config = dict(
    n_layer=11,
    d_model=256,
    n_head=8,
    n_kv_head=2,
    head_dim=32,
    d_mlp=384,
    vocab_size=1024,
    activation='swiglu',
    norm='rmsnorm',
    norm_place='pre',
    norm_eps=1e-05,
    positions='rope',
    rope_base=10000.0,
    rope_fraction=1.0,
    qk_norm=False,
    attn_scale=0.177,
    bias='none',
    tie_embeddings=False,
    parallel_block=False,
    extras=['capped logits'],
    init='orth',
    init_std_qkv=0.0304,
    init_std_o=0.00648,
    init_std_up=0.0304,
    init_std_down=0.00529,
    init_out_by_depth=True,
    optimizer='muon_variant',
    lr=0.0101,
    lr_mult_o=3.0,
    lr_mult_down=3.0,
    beta1=0.93,
    lr_head=0.00743,
    grad_clip=2.0,
    warmup_steps=200,
    schedule='wsd',
    decay_fraction=0.691,
    decay_shape='linear',
    final_lr_fraction=0.05,
    batch_tokens=32768,
    seq_len=256,
    doc_mask=False,
    train_tokens=236300000,
    steps=7212,
    dataset='wikipedia_en',
)
MLP neurons of a small language model. Each row is named by its layer, matrix (gate and up: input weights; down: output weights) and neuron, and shows model dimensions 48-175. Each number is 500 + 25 x the weight over its row's rms, rounded and kept within 0 to 999. Numbers have three digits each. A neuron's up and down rows have the sign that makes its largest values positive.
After each neuron's rows, "fires on" lists the tokens most often at its 100 highest values on Wikipedia text that the model never trained on.

L5.gate287:492500511485487498516499486448524478493520461525533496515515495519506519504479482510490498500489496513463482475498499468534516493498462459487520499495519484495518496499492514497546503520523561477498499466531477512528456520505468489538542519495508502514492543505457495503513506480487524496432470546517516495484505525453420524458516531444547499488484463500490507476479502502463480503531
L5.up287:540495500469471518495496470472509448470495530558518533534501501515498528497497508497511515489494513520490490482517505470475518473524512507490559501547548508528506503459455493529512479502522475492519494502530510508477481513508508452545500499507480528510504547513490496517514489485504482511508527504504506506523456530518502531484521467491488483533527490526498508494469503547505477539542
L5.down287:494499514472497476523480530484485499520517469497534471536426505469511510528525450480512525497510534519510526488475472515500522550525505520503470471550513528493522491514495498505490506469509539512469498524495530498512445474496486468506504464479474497559516456486573525494524498528497486521504486488522513486527525505538498515465506510494514475486504519496477473468518476517456492515504
fires on: "p", "-", "c", "C", "oc", "ro"

L8.gate376:499485520474510541524533495518534487454454498527505487515521472496466473560485509445529529461440506541484492518536470478539493467510504464467500502478487495496541471555524501483476514455503497491513466492488492463512452456494514502492511547497490510527492514484519454511530475486517523487480492488512524532507504522480472493519527527490485494477488519481515531496512485497482469527489
L8.up376:496530501525523494521456549490504515512539535494459482503527503500510489495536493505539542495491478493479489503533510482523499514498517514510522505482513542521472489525472510533474490458520505514479481545548515487463497512517510500471544491517489498487472485495526512529485539511520508470509469495522477490494556499497506518511534495500428507441469504498502491466529489528495487492527
L8.down376:489515543531523535495510483522500532477478513508482518488492554540509505502474494497489518504429464551476494495499482515494549506508476531527471503480512488505488514498518523541490470461499476485517493507514537494555542470489502482505538468466531466508487442445494492516522506468473532489508501484516488496475476464546474476532504479508512436525481526507468453478462539489533506513510
fires on: "l", " to", ",", "g", "ol", "p"

L2.gate173:512532462532510523520493533533496472534510479521496463436525498505468487513466540486506526505503515511530500537466504535541478521497459476543554490479512485518495515430510560448463467453494519515498518532498468497465546503511485482489507519523491485473495496515504528499467464526473491448518540483475546468519522465471481464501511510538517510497526513505488444529487494499476475525526
L2.up173:452512488461529560493483500474461475523533526481486505497511493513512461508488501521486516481478529519494499520489538470505500457460489544475546489543535524498469548430488499474468478481501528493554485516471489512508504497576474481501524483498505498511538458524510517491503514506474501466515512479490503440496485499485467456506513504552476477467492485535537490521491520516467485480555
L2.down173:467478499522522543498529528494507536496523506475508551554489494511503517531471461503487462461541496544508451487475546507453485521526478534501548476483548548515503521482464499540504463545482533478510508534484512534483487463536498508523543473501516465486533466485483521467510535523468501488508497491513477483528435498479509524467511564539514484446517504528480497456509519480451507509509
fires on: "ar", "l", "r", "am"

L8.gate291:469502484505510515530524493503489551492520533497497541468534516527556515442491535473476549514507489492498500481444484466505508458462531518492534535514500487511505485503487488420475486524488528474544477490493487489527491525503518489513469506492525541512479490522488416510496518475515455494502485517524504497498468514454456484531472487495528493522471505526483486514523464535501525493460
L8.up291:500522492529483512497549509525500507481507519494513528460502469461511489441469515484538484479488470483499518503488502506483524496493538457497537530506496474469437504515498492483511513504527488511508517545505498453516522488514522457529448461480521482480473481496478508557514498518475482467529509541542485497499496477496507475493549526488522505478523503496474484540493464496471452526489
L8.down291:482519496525524506486515515487515507482503526555452486491507481508509517481498506501525471503445475502521530558485515506457526462459521550545511513514558519476496478486559507481499525521530507562498546490538467525484498466516506536507513487505481502460499505511512512501517521523474531542490531524486522530533486532517491490530522469533537505490493544502476496486521524507520529539578
fires on: "ion", "i", "in", "or", "is"

L5.gate79:498490484493483504474480469486489519514493474495498521539502492528519474510482499482482523476541512499565516500464534504501481519527458511514498535529540465477517504530484563461514540521490502518492491492529550506518509494505503468502469478481497535506472504480513523493470517474476524482488477472571499503482511527473472531471517533449479487516484480470478527513516433525476499475478
L5.up79:509479499529463470481471509481507494493500503430479525510505482492418508489535481494492475524519488517490479485525467495519537471510497509473493513491476439500538486535480521508474563478472497495482487503530531554523526536493489459497541498491535492509462497486474536532517490501514489504484499495513505489435513500504508525466530480500493496540463529490510496455492549441476504547523
L5.down79:479497469498497479530483493510464555467503497507501481527491546523499466501488509508485502506507507529495520480470472510526519506456494471458526541468516469504483494457492542536526512511543526502543557529484508496482497470474488492494518475526478508467506505525483518524515529486475525487504502530514532496544513472454497519488530496555516526483511503482510514480469482513495519503512
fires on: "le", "s", "h", "ew", "ac"

L4.gate346:483448461509511540461491516509506466506528457453505498524522475512510498466496488510505504520536470528478458463470548524500531555505525506539513506513470476487452473550472487482498489494521500502495489523533516492481490507479509475513511480544535475504548554523489545511525526511525525505518492492488467469477518493484526502474452495461451476482486472495447498471488502465512529489465
L4.up346:503525519514523516482520503469492490536510511508509454461461520448501499496486548537466498513489471518507471493474493509474499465481490473540515449509477497507495524484490507522470461545510519487470472513514476498484466476493516498482513522484521508498529497494479508501496458512514500477492462498519488506512431542511468507519481488494459499534488484541525526464544524479520489523457
L4.down346:555501498482480472502497473511506485480457514559461499455496512478551493503544477544471498524523489462486486526502532481482522461486471521491475534517488504512527484521535485470484488530450469530479546498521504528498524469483511540512483490499493505520495468527517475483461484542482499504488479514509509522485487484466495541524536527489510499459520487433505492511488434520518566484531
fires on: "ear", "ver", "her", "ter", "b"

L5.gate131:531514501458502500514504503509480476422446505483488506465492461497504513543464529514490549475490492526513491509498492464506495571487499530527511515526519494463473475541507484491502496501493502530524519529486504446525475446484516544488483485512486507492488486484517511516535455521478474492520484485500463510540524507473522533515502505480516465562506530515529507466505560467544463502511
L5.up131:531501487538496513492514502529532463490451476516496497505544523525466552469530511521502559500491468528515514485458541471503537530501511493558528498516519478504479488500505505462472486460490507530532498487505489487540506467493511516527496535461487509497474506513484465488493455499505477504519507529512498465474535531483501501510514499507459479530504488478436516487514471489528470474479
L5.down131:513521566513511497491507552530519478498523503504482525481500452514484457480519475483502502505471537467522540521520507479517502470465501534485516498522507526504503504436531501463519453494490514507515536497489515496497518411514469478512521525528497456505509487489521494501513541471522486513478503524497510532497516502467469436481524518527540485482532509476491479485520497523475486510518
fires on: "ce", "ing", "e", "t", "ch"

L4.gate383:500489503492518474454495496498502519539494481501456482547486514522480553522501495548533464510531502489510532513507496515559507524493480524491508523497452478489506497501477529466468535492530445511487491527554501468497492502493478504513502532468495488495490501465445487467531497479462487506498466493435470485531478481494474565507479530521503478466482458480505535491502487521469486448470
L4.up383:474514559514530492507486478504513493464469473541536492507542473448480502508476501520509458501495482532477512501485523499511486538473482509530508441446515506495516499515525483514515500552521453550502508501496511520475521495486474500489493523473505556510488501494497489480547456530493474500458469509544548484526504507483476531493489507463501477499519447478525513548494462503451548477470
L4.down383:459508494474495467541504476510498492512514482481503495488537451530479464492505493516487455490482504524463509474480474459513519482491499482497503519475512504502549500472497461512527504482475485480558530517510511531513472557529504475509493480560503486527519503492465474515475492487449531454457520488480544506513484497486509530467518482522505518475523501510497513532510488482465521499503
fires on: "h", "le", "us", "i", "as", "e"

L4.gate153:536520504508520502464482512466512501479526510510544511498468504503463515474484460505520490491487519539525471507494562468499527509530493497507503429508494462455550519508495464513489500502483483513491463463508518476486489521510520493486473485502487538493457519468497496503496503467501502485516485482532501526485487517534489516521527572530540489517522514521485530477471508532494478519491
L4.up153:519507537556526504545491481451519496548549511471526485543482495497505487486517502473491532472483528479561483510506496482477562571494468483497501464496503469478454507475464509531513473467494501465522506499512473507525488462498525522520519538493454503510469492506514530460512488540498516522500548469505504511521469514512505529503503503471485457507464488523490509497459474524491545488471
L4.down153:530513530472485503478497469474509519523509514522534540510523497506478474528516531498511478543514478507475520520514450478548557507513530525481512503507508496545472480497528496501488509518504509492468475503509522493502495410487488462536502523496465426542489533491575501509503519480469483475523514486516514508483530495495481568534509508434464496499447508506478499520500514481463464520509
fires on: "ew", "er", "mer", "C", "ul", "oc"

L4.gate285:492498527548441497470495520499539498522475490483497490478453465451469514466503453504491487508506521471552528533539480474489544524468428466470495536496489449518482508524455499480524477537505507492524520511487516485509492508483471502465540498488495510480501498484530468506552514470488536506472447512479562559521509478501470511514512473512514529498529512525506531485476508490501497484473
L4.up285:486555498546481484534490493502494487501532499479516453469508520498491491436488507528535534474518495483495515513473525475471489500521489498513503493503505488481475484511515502516468454509522516525482504456520501514514538504540504500414557531567532470485486451472459516533518487490513482494537458504533501482526494521545517518513447461484502477468509497523489484544460501494478492505506
L4.down285:502529477538508466467474520502461501502512456487492484435472488520480435513547522483489503488528517473535527515503551475492473541501508496490519465514500489504521527475483541524511449498524522486528499506521535475483478444531547500490499511530508514505487509521493488510486524511466488510507462499498531486487497509468533480531504527464503543533544507529492462548506499472498528504501
fires on: "i", "ov", "ch", "el", "ic"

L4.gate341:527497487514513492498524538479508498493501524438508493504479523476534482467521493523538483505473511510495475459487475494510455507525473473510486507490459498489457493505477503497508505497487507542497491510530526472504460528477484536449471558521508479462487503514525468496493503544501517489538488520481491456486496484495486489516483547497517515453515488531500463493503471506484482490500
L4.up341:512482517524513500483460489486498507498473492465519511494546481493505482513488503493493502454517465449504458509510473472522560502483493496514476496547470460517492544517479451467492506521495498476488486504478501479522523450520531494484477508485503437532481489512517522512475541497525526522499507469462503485524515499478480479494501505500453551464490528498481507469513509473488477479479
L4.down341:502490512452537518507419479507493500487503488485494479499515459493497480515530538504530496494549493483515482482496507516491494468496547493518449505508482518532473498448483463534482494490508501517521470521497474512502491509516486532492470535476474476530503517469487434464465515486445506520516504496505522498487497510495473548479500523440433538506522471523510494433466474488469470492515
fires on: "it", "ic", "ard", "ric", "on"

L2.gate294:541530488495453495504470512461503503486478494502505519510481559495511538502515472497465489493511475498543522482536527492502507520493515497506516489524485453499483478486501470472426503513503538475520494456523546494498498467513486539457532458519481511478492529508486486497482490466506481490542484546463472485484498515507493557519496548497472483519533525506498473523478445485483514516522
L2.up294:506523523548499517570518478478486536493480488511501547479486483531520511483505487486505494506509480529534526455486567471473528507528475481508502521506485489495547456464451473452522496512456495525499574557457499526506506489530507486486463505492529524478499503519459481481483529487512464531507457523512474476502529498470506544517501520469491540485508477497486482500500455495475515461490
L2.down294:484510519509474491469502434507522484557500493484508527502444469532492493498464481454484524509488533494502506511496491446504529476468478481513505498482484518488507498480477492522500535487544522472496475509482532470538474478480499500526492449502506486518512460443455510503497480483540520488521493525504521495520489495453507473439475503493506468498541445498488498542506480450486488498476
fires on: "Q", "id", "—", "?", "et", " r"

L8.gate199:576453461456495526498534474510477491481507475488484520525458480477453503496472511513489536480462449456505462484444441508496495501500529517515547499509496514482544482516501526467480487497559511500515513529539519492500506485496460456532491461501511504511504526516516526513459527439495516500478499449509523468555491474555484551522465497500519521539520509444506467477509477507501477461502
L8.up199:491508495455472493477494510496513503506501487507477497500543471511484441464525500456534491505471504465517469522496510524546434539499500463490485491488518511483527480536504482530490515538551496516500540483496525499475499508457499504535502468493500491486463538497513524507502511470546527498483475423512520487532495444481479515523489530492510489554538470465495511515445507508479526477480
L8.down199:539470482486504530492480477510474509462509526488504549495480495474486507497483495523507524521493453490487494500490469481540497474504509480517501509524518498519541476516535471514496500493539483524488528456518530490472504333436498522474486499525493494507504478524526496521494519459504490514491532509457527457522504497509503501469473517481472490493454493509484462524510465482481501445499
fires on: ".", "=", "\""

L4.gate182:492495512496520525526495494504499545513478471485462503507512507499512517496511471501536547474492490518476473514502513458487496488510483514507511523488496435451462515462513525495547510457529504475460496491539477504507515524480539533468486516517521518472489485511564549506500468499491491492501507508468534499494515452462529523456504512470491503471465482509512520514485467467476497484495
L4.up182:480457452484527529523475486477461515540460496524489489494467508502498483524483482501493477473491526517540510508523480500476530500522506489509484521508458528538481463495504517488519493533482479528499527500505505469481477542488501502473488505487503475498542491526536475486482491483527468482485450515549513503466502513494524509495495496499502512480461501513502493491465513527480514480516
L4.down182:487542506453515491512497504451517542472543523518492517506487496507495499507511502491506472459498505493545513465463479484473506502525521481465486512481475547484527477462522446480528493550503492540498509483473473492500461514488504491479505530516555473481534516453505494468475556479537466504510527491519516493494537521476515514507530467484464515481544514522547525467499498540471503514517
fires on: "on", "ation", "0", "it", "ac"

L4.gate63:516482487452550507486510490467530526509473468528511514448504503515464484494467518455501486500517485464469543483475505522496480529518486464546518541511472504512500523468472488532501511546495519495483494475479507520504504492504459485506499533432512486543548508512522530463446464487483538549485491520511463489484475526481549480463516501524506514532484490486504504513522546519476481463521
L4.up63:487518506537514507463512484493484485506556486540472500463482450493478503496492469540497511500511477462524489502518516461485516547514502527499522484509487495497490518471519478522494492517501527515465536509485503556471494511492489478500477476560509470549509532519485505442523498491520515505501526458504502465502494532459522490504515552517503514508526517554445497485529540525505514514467
L4.down63:475520478510484515498530542486548513528513532504456526546514506511499514473475576516474513465519500531489515523481470458507481514542454461499498495495494525514501514529496510493450486517474492507511497479538516488496485503511485495505463510510487497531516510520501486573534479489508453521466491492520475502478511498511554539500519545521498517503502484484494441510494459487487506487492
fires on: "ly", "al", "u", "her", "am", "y"

L8.gate333:512460464502504521511468518469485506521511517513517484517487513500519473546459531478494527462475512503474427495462480483486515487499520493473541474519511489485481478511506563501477474512501513517499506535498496445479467486479474486499530488499555523558458470491474476525486485448472519470542493514499456495505493469510458466526506511496528502463526490494523519546503475505477514538490
L8.up333:486490472560514558524512525534483481492533526515545492545476510488508481473478516522486544513462476500460479494522495478517496509436494515457479498452525514501474498471485520461501510495498497506527545474513501493514461491565497511512515478478504506500474550534456457506516493464470492491503504515496478498490515505491464478486511499514505520535538520483532495515461450525495518493486
L8.down333:474506484567491524508467479485491460511553534496464521455492481463472488470509500499549529503493501498477527528501501509484512510502462509525474490500488467490487443453478514532491505468529504511505557535545514496517474521490507536537495481526499523504524457524523460477469485495505501503508499517517526508490487469497472526554495452547547503510503504495495554491464483511504521517488
fires on: "a", "e", "i", "is", "s", "us"

L4.gate128:525495511494521510429531453487485506485493487528501541453519520517501497503479494521465513482506529534524491503534475486541510551499496480542475502525456485481526488497490482496532473503465541481469523522526504454512529519510477486446481498465486503492469499519542509488454514476482488554479532482501518522504484499453500482501501482572463530496510513502498467503502512451525437516519
L4.up128:474506522479534475461479488507518451486502462448469523530477504509505492477559498485507498486464493486495482535451540473505480493462515521473564490503492496546475525527524505526454507485494529488512487456518430479502513519523487533507510473505509485507509498488494494493508485513485515490499485463506490527493519515464533509478484573464467543484512522500479482530501501499496498495514
L4.down128:480480483538506489522533428502519518484501474487462516496501488524499473449553544484512525496493482529440472521539503494532486526527481500446522539485490533535529510494491488507451501503512472475546492519490491506521461593520458516487470478452505550537494490509510522513470485454520490504520492536513503511490522497529508439509511496512484500509508482500483490516454484463507513514507
fires on: "l", "al", "ly", "ro", "ir"

L5.gate161:507494540479487537554526519493487476485509498483528503529498434517479507483498496491460490552536518477483517507506531467460478516484524515477504477487527534455511541527473544473494512513526531532480537487509502480497517514488528503496481513534509498494488509536527506476529444489508515520494459495502554490473481442529492503505512525545520456459487497496512461477501517515473497522532
L5.up161:524513516506475529498515495516482509481529487488527471464421493503507490505469441443473469502493479485485549538467524520530517509498498480479572513521463494475508542501474488484493540498501532470499487509505487492509526526436496490534467480545495502534456503521490481516503530520514477508515505518514519524529489501505514511508480483487499482490482517508472464524474518504552493505546
L5.down161:499449483484501501497491486463483504499547465552454472491486523475528526450497480524525490517515514498525525478476509487501485498463513490521528531483511497505502471520513520490516470532479442477520496482501471524501471519530520481541509455512479508475507531472497482529499494462513510496500479494493499468501480522501506522497473501564524501536514474525518506514537477495480509506516
fires on: "st", "v", "0", "id", "d", "ay"

L4.gate20:497508493438529490494488514486461537500524510512491490479514507469532514562481502469524516488482514530532491517469507513443500479468500424472455473501483538477500526519536512531542458510531472512486491465491511483526505538516514547535490515476477501485476448495488523458500496492498550523517492552468475491533548479483491497515534531483534523525492528520534495493518469533529546480513
L4.up20:494546516492492422499497493483493587516499502511450514487451509539543499486475484414500532507478563479511475527512475527474498522517489476518512489507508499482501526481483488506464505513452481492518483469475514494518528494499486481485494446497514487519455486494496468516497461513495508468509476488498526502551524499510518502512520495558479506498526506485544495442531546491495519528535
L4.down20:484503500477495511481476503472445549498491502527458491513445495497522437541496546536516505517496478506506509509476485506468525487527521506493523517469497528519530499510507528524475515507526506528481503460447499507536499504497507498532505509480463464474537483518487506526518478489445512474457486503486500493466536437468532492486493544521487474461533507478477523504477480538491478500471
fires on: "ld", "ot", "an", " to", "id", "t"

L4.gate23:484531510519481534526503460550509494473481489556509450469572526467478479507460498494509468489465511470475513474484459493525489492482474480488512509529471559471504481505514520496516465495509540498489463466488494486500474473490559514509507532512531519506509519504522559492476515542460477502513516453512483470500515520516507528527491433483503507487541503547519505498505489455480505502524
L4.up23:499495490516510454499520552469511491473469431500476517516498506545521469490494514484491454529485515535493533494476496495470521476531509467534482516473526505509462530493525484468477515493472511495505484528532487493517517487470495492481466504504504536479462532453499512461501491492459508465488545498510506479553501483478499537482519491513482503536501487503487469562484465480500535464490
L4.down23:486516491522515525468519509495513496516496518459522491492509513524484459519490503516544515517487519473531519496504524457482507488467477509471531534498457544501492522504491534478516521488513516549486533462502467527540537490467522477483520536460541511493457456486495539519519468470497523481512491465487459511530514473503518456475482538465530494494537520497500524482533523528488497533537
fires on: "un", "n", "am", "ak", "al"

L4.gate290:506560463484496513538481528523523512486531486523518505525472499481492507482478538463525544507420502477471510489508509460526496513510445503499520531484495480497497524514515497500521475521488518518524492564480553496529485531486475506470513540511478482511500485461505538478447478518511488518452525528514510499495496507498542524491486492490504513492553500531534513510483505522473468491523
L4.up290:494517513465505563489530478511505492476531454490512496521467484522475539487519479490487536489456501473465534499495495483509501499525486494523468496502494479519464546496500556488509559494461529505520503515442490478493473511477497518499477520521518476499579482520520535507499502506474518477457475546472568491520531523504499535504536501500483543520527502512450504474513563531510511496517
L4.down290:488518503494514488494527489498473510522481514519506505452537482519492450469553494482518489432505439515504503507525519524464477479480510538528514450559483469486509488497484527503523484482484510518489529480521519507483489475527513517463488470525497500496534534474461500471469499497487527475464483504540468491487493525493505472476483509513514504482472505537521466511505497453505519538480
fires on: "p", "ic", "os", "el", "h"

L2.gate288:550507509539463547456456488488489532517479454508501530486482505533495496514531531518474524503505526521519531529504465491523518504522538496462511472503513508453487541520525505484472548476482498499502514539552522541504477520476518506470450513498504499496543512463486523522471504509488525507494509531487536499489475512524495438520493481527475450459487490500544514450524491496464512486487
L2.up288:469468499518492508497488515486509480490489523469526477536520494529525441484505499457472507521524500486462510499535497494501507533517522515474508496519544514523488499576554520431477528496490473507522460501513476452525505491477468537461503489545490535459490446493529495499498472460521514513510478469520508535499540480474499482526503522496490496534501486529489495507525489505497521497542
L2.down288:504473526527475487485504524469516485485470497475492492490498501469549502467468519469457504504489505504487511529567486497479486466512464497482525500559509525506487509428528513502508491495530502500528489499518523480505501486485469527539525493494484479484535491472528575445504484505478507495495474532468518468524504506503519510460541501502533495487542526525543466513489501448481478514524
fires on: "e", "ow", "se"

L5.gate91:506470526492540471529456490496457512501510491497476468540503478530543502499493544501487468465512539488510485516501473486482499536475484468518506497505522525486503494512451503527454545510477458524526466451505547525523537538471539515496546553477505517491504508481470486497504493496469532516511510487508519497499499503433519532532521518555523501517514531503518496483485509527486517527526
L5.up91:512483502499501488486437504467472568492491490511497529516491526512521546501471499519509489458486531503482466474515480505494472495517477467500516496521514513512472505473466486554481524534503479492487465503477494513515490553496536514557474468499484519490457484491490513508506447508483511484527512539491467506558468531474529464505522481539503493488474542509527532479530500462517471503518
L5.down91:464490491478505475495500479507474509511494547522511521539479507495533504523502484516485546461499468490499494505514460504504503455499508501460501487518497507494496453469498519489461510516485440524485499471487526526499510433533479526491519510500499503483556496492459504509470455502494491474480533522519522537479447522519519495543508536518502540535544517485491533502510511491501497508467
fires on: "ld", "an", "ay", "ill", "ot", "t"

L4.gate100:489497497458491560525515463510510483495452549511426533487527509472501490471447470466508532466427476489516518462491462480485538495511480481524527490499515489489464490500476476520541454504515475522469500500507532517549488512460467479496507486480476516487530496447462484531504552456529511493463512512497492498494503511485489501492519492560537486535503504515512503504545522439509522475497
L4.up100:519449464512504488532538478495503479542495538544521474523505505448437510476514556541548527520473477504536510529529495502494508502457505538488519487471497482489517524478482487478530517498485499483455490539495517514507489501504518523461533507519469492495499462513534512533516453495512474504513478514451440451476494477459531491492495499494510511523505493548510493468504471498506486450543
L4.down100:432490525468509507476529506521476538525510517525521518523530500476483482486509459516452512484493513527523511504498490444517483493525514486536499489514535461495459463484487487524528458450452465477473495481506571523530475500508497503472532469448525488513534531469477441514475507514461453522506495520475442504537487495563483504493490530514496479536494478519515510515471554495512466499527
fires on: "g", " |", "ec", "ill", "p", "ard"

L8.gate113:492456474502504489495505509501562469496512503474479469508484515469527508501484505473562478534486481521509519495502464508488527543499523495467441471502496528521501503517476469494526557493508516487526464478481476492509481507478511503469543493486531473516468447492481489475491476485541530491518489516516520496491502439551523495484498464512489513502514492528497493503493520506518512516518
L8.up113:522477501466500522481519463520529476467506457479457515475503501497479525547462479472491469504469536513453483541511516507537492524464502464466481492541490506499473487508469467472543500517520517489516497490540477449569457508473510531501477518490538451532488440485486474506500487522502516465485501490501519503472469465485495499525529513545498503513500486510501464536536483459477532519525
L8.down113:522482495510485527487463472492526434529547486527472526480494519505435502504519499530493414498508486526517522511499523461523506501517448475502481507505518498486494481498475489500532488520495475489493446456501513497505455543523477450508554493516495514488508492451464508494481480524491506514485525496484522495519510498554494492496487507471500495485482530479495493547514479531501501510551
fires on: " th", "j", "ist", "v", "st"

L4.gate111:487506482490506483498494557482490501504510547499504542478511552492544532495479479490496502491466460496521496497471471516494510495476507478467496473513585528502498463496518494478526539453533472498475498482518461477537528496475467484480482518479479476496527460517486509483480519546469518491508496477517514525487480498510505496498521536491486543519482467504526543479491470449508463526488
L4.up111:526514452455483502527516513462461484506542493468548568471462511453508496509517466512461517513506493525519499466510531501473494536497480504489507486472534513503499491520486504535492497509476549507539519482492487479529526492511509532504498468468492506495505509577509475469538474513504463501516464501499518550508530501490474520534483479520482543506530529471458527511452498458475482491492
L4.down111:484524478515500513476453486495523521490515490518529480500480505488488511458497509529486456493489526491492524512501482472504530485510470501509506517474510463493511512513491511518493447519507526459537459462502499485475524402515556463498443451505493469508501454495469482510486508487520497497511516482503503502501485498503515493496479501504520452549518500482493481481508498484490446476483
fires on: " r", "nd", "em", "r", "p", "id"

L4.gate257:544529526485519531508499510498518499500455510516490477470438517504531503518499504500460496519494465485484465539495510462497476498501469520514480471468522491457475503565493478517504489541483494515481476554503479495544497487511483515487525466472507513491495511482505530549498486475482539514525487482531498507486515521542522471480495505503507448531493496513513511526525555529493497518506
L4.up257:467502483491490485537482505500509540480511531486504477496510489523484465499474517485499529467516532526489487511443496508482519534520480559512478511510486466518489477512516462458509484484491476528495497504540502519492539507512511536509507476529512492530491491516494530468465507571507500520501478432482464454486500490521524541525536501476511483510501479498502498492529448516493475494491
L4.down257:511531497537511514492474497467455462502497544511520546464521466500550456477506515484485518461501489482521481495523499422461541521483498511477551490486493523487500508522529507487508518461505518474520487525508494516502487535505480473465564547501535496491478522510492507506484494509484523464515468540483496489485503498516480512521528546477532541434477481496493530462561505519500478526488
fires on: "n", "ate", "e"

L4.gate264:435503473466526487528479509458480475528499479528479505516540491510495471519460471510510510482460519503510496496469513537501511460502505493478514512501481493474466447513503521487510519509498546529479502499521487517514501477497507530556499565500548479484481505522478518470542511543492525500519506517480502486487532533518447519516495464512511494522516510538485517498479521517485466511484
L4.up264:512471509498510507543513453503523503518545499472497495475476509462485449511503461470504487505489499507510478499469501558511471512523477498487518523466521454510512510543469472509527458538474513472492484502501480502461482507507513540500493483525484496503495497512443495507503493512470517498521515546507456462507513495478474473493509521453456491492499467463500515557518542460491480511503
L4.down264:482475497521533513535495479484500483492520529496493494480524463489475493497485491541519455502490531512479490518526528539471487494457517506514519522533512518516499451472468479503514498527520500453498526488520553489516538448566537513442499490472494495519490476481447484489495490480509503527501561557531484489511523515473496520554487491540524504501501525463458519507500507516496538500485
fires on: "e", "k", "us", "″", "h"

L2.gate98:529476486556520524469488493542491478476443521505509523487522513467485506512506489482474548475491532504461479516556513495486488521539497535490537487466476489475515529512533516488492499501485504485520481546495484490507511508504503513517447480529474516542488491525507491471474475534546457528541494509443503481490511565478508556466495496463489481465515486508529498489475492485485487456501
L2.up98:506536539521531482474488520527560513478485493483474427504493496506501468497516539534459474449535515501511496517536504526516536484510495477480522499496474509487486490459463463471475502540514447516467511519482503500485529488482509486497487510510528515459521485542502518520526529506493507492524478527492516462525521553530501501508527504495499507482507512517528519519527488470456566502478
L2.down98:549509493483515533487454462490505521527498517513481509506526512493472532525479513505514503470521526504550482499486479546472499479503508497461547505515492481527469481480439488557481491551494481522504519550532476522476499470511492478549559468474512443461501470511545530524517491493502480497493509534495494484513528492468483482523496516461513487472481508494535503492562468495493524486488
fires on: "y", "ol", "r", "l", "er", "ud"

L4.gate321:515510469489504520485484478477497480474490481466467534503547457512495486530482499493431494470472507498497506493445514526475505492519459528452532502486517466490470518515531486500519514523473480490526408504505496472514509523512518554488489479509480532468523541503476543527505488528493512546534480533530471505520516476514497519482516479493476507513499529468429486481502526495472489506543
L4.up321:460496483492488478456512544462526484465484512493490475544485544487491468527542486486505521550517472532522488470492480539520467527495541534513530516488512468515502480585480472514494514482497496516492514510541492505496481490486497538521494468494499512499527510490519522536537481520457459485472494506552476493522455492522488552487476528487485502529475533542508512487532461477511493512500
L4.down321:493478505540508511476507486516444500491498528493498465496471488497490494524538535501540552465502514468493446532497522477492496544472512479512524497499553429513515511490510507505497500493503508468470485475520470483459480539508501530495490486513467491547460485510524501525483524515459481474466491530458503539442494485517541493521495515516519502486485484528529497475529505493510477530524
fires on: "ing", "e", "ed", "–", "ud", "iv"

L5.gate325:491523482466467501511507470478527486529485476514527505484522520520545490485484496480525475478473520485517473529444547479557493499472518480468508471502486542486478475525486444500489506460492540535510482516532519516479438490535515465523573497511518535486449549496526472477494479495517494497482479472513480497516526510529494484543505499516530513484472471481426469493492542487509498541506
L5.up325:481520494550529506496504467523509513458498506496517453495509512439489481491484477490542503464500485534452492506535478529530447500480493477500504492484548551479493522501544520488451498481468489489498514510521491515526458533513483523541490485503474488490509529482514530512477532486519490510497492507482461506493551503567527514494513512498535492524533501468517477516519505518478467520491
L5.down325:510522509520512505554476508470518483510530508505526514472528489508520508492435527527470484474487458514505480488459495478468522497480527513521471491473492475532511420522454513510541512531493555525509513528500484508497532499486514478459509534518525506487471518539456506512501422518501513468504525448520530466465494500488504479557514522546483463501510478499525459455553491493521522522478
fires on: "al", "n", "f", "est", "o", "ly"

L2.gate329:532522515476490550487523478483503499495506470507472472503481510471476486452472528467525526470500532524504494501519479489498539477499507524509493472520473538487489477540511482473503482537461506532475578526485559509494501492516473481501477475520492527487484491554531498492509528476487493510509517485476495542508488462532489506510517510473483522497502515510517471507512498525509517459556
L2.up329:504456519462468490525527503490498547503489522500512542482526488507551508490531475518500518477515474486521471481496511528527508507517519503455505480506505480522543539526535501474512505492508491520501483532478515467487487495504469467501505474529482513480458546486518489535441520471528460522477476497520490472505509492564469525507492523494561489531556492533493461488510497507518531453503
L2.down329:534493484483492469484501461552509523531477520506521506516503466465473501488464505476489512500470480461482483500499469474541538465518534494500515497541506474558526508532491501480488538483506454493552528514494531504493491417487464486499484460496486526466496493492523499500496506468499516453535537506469538482503529522559473481519543498503498491523514495524447512489469461505493480461515
fires on: ".", "\""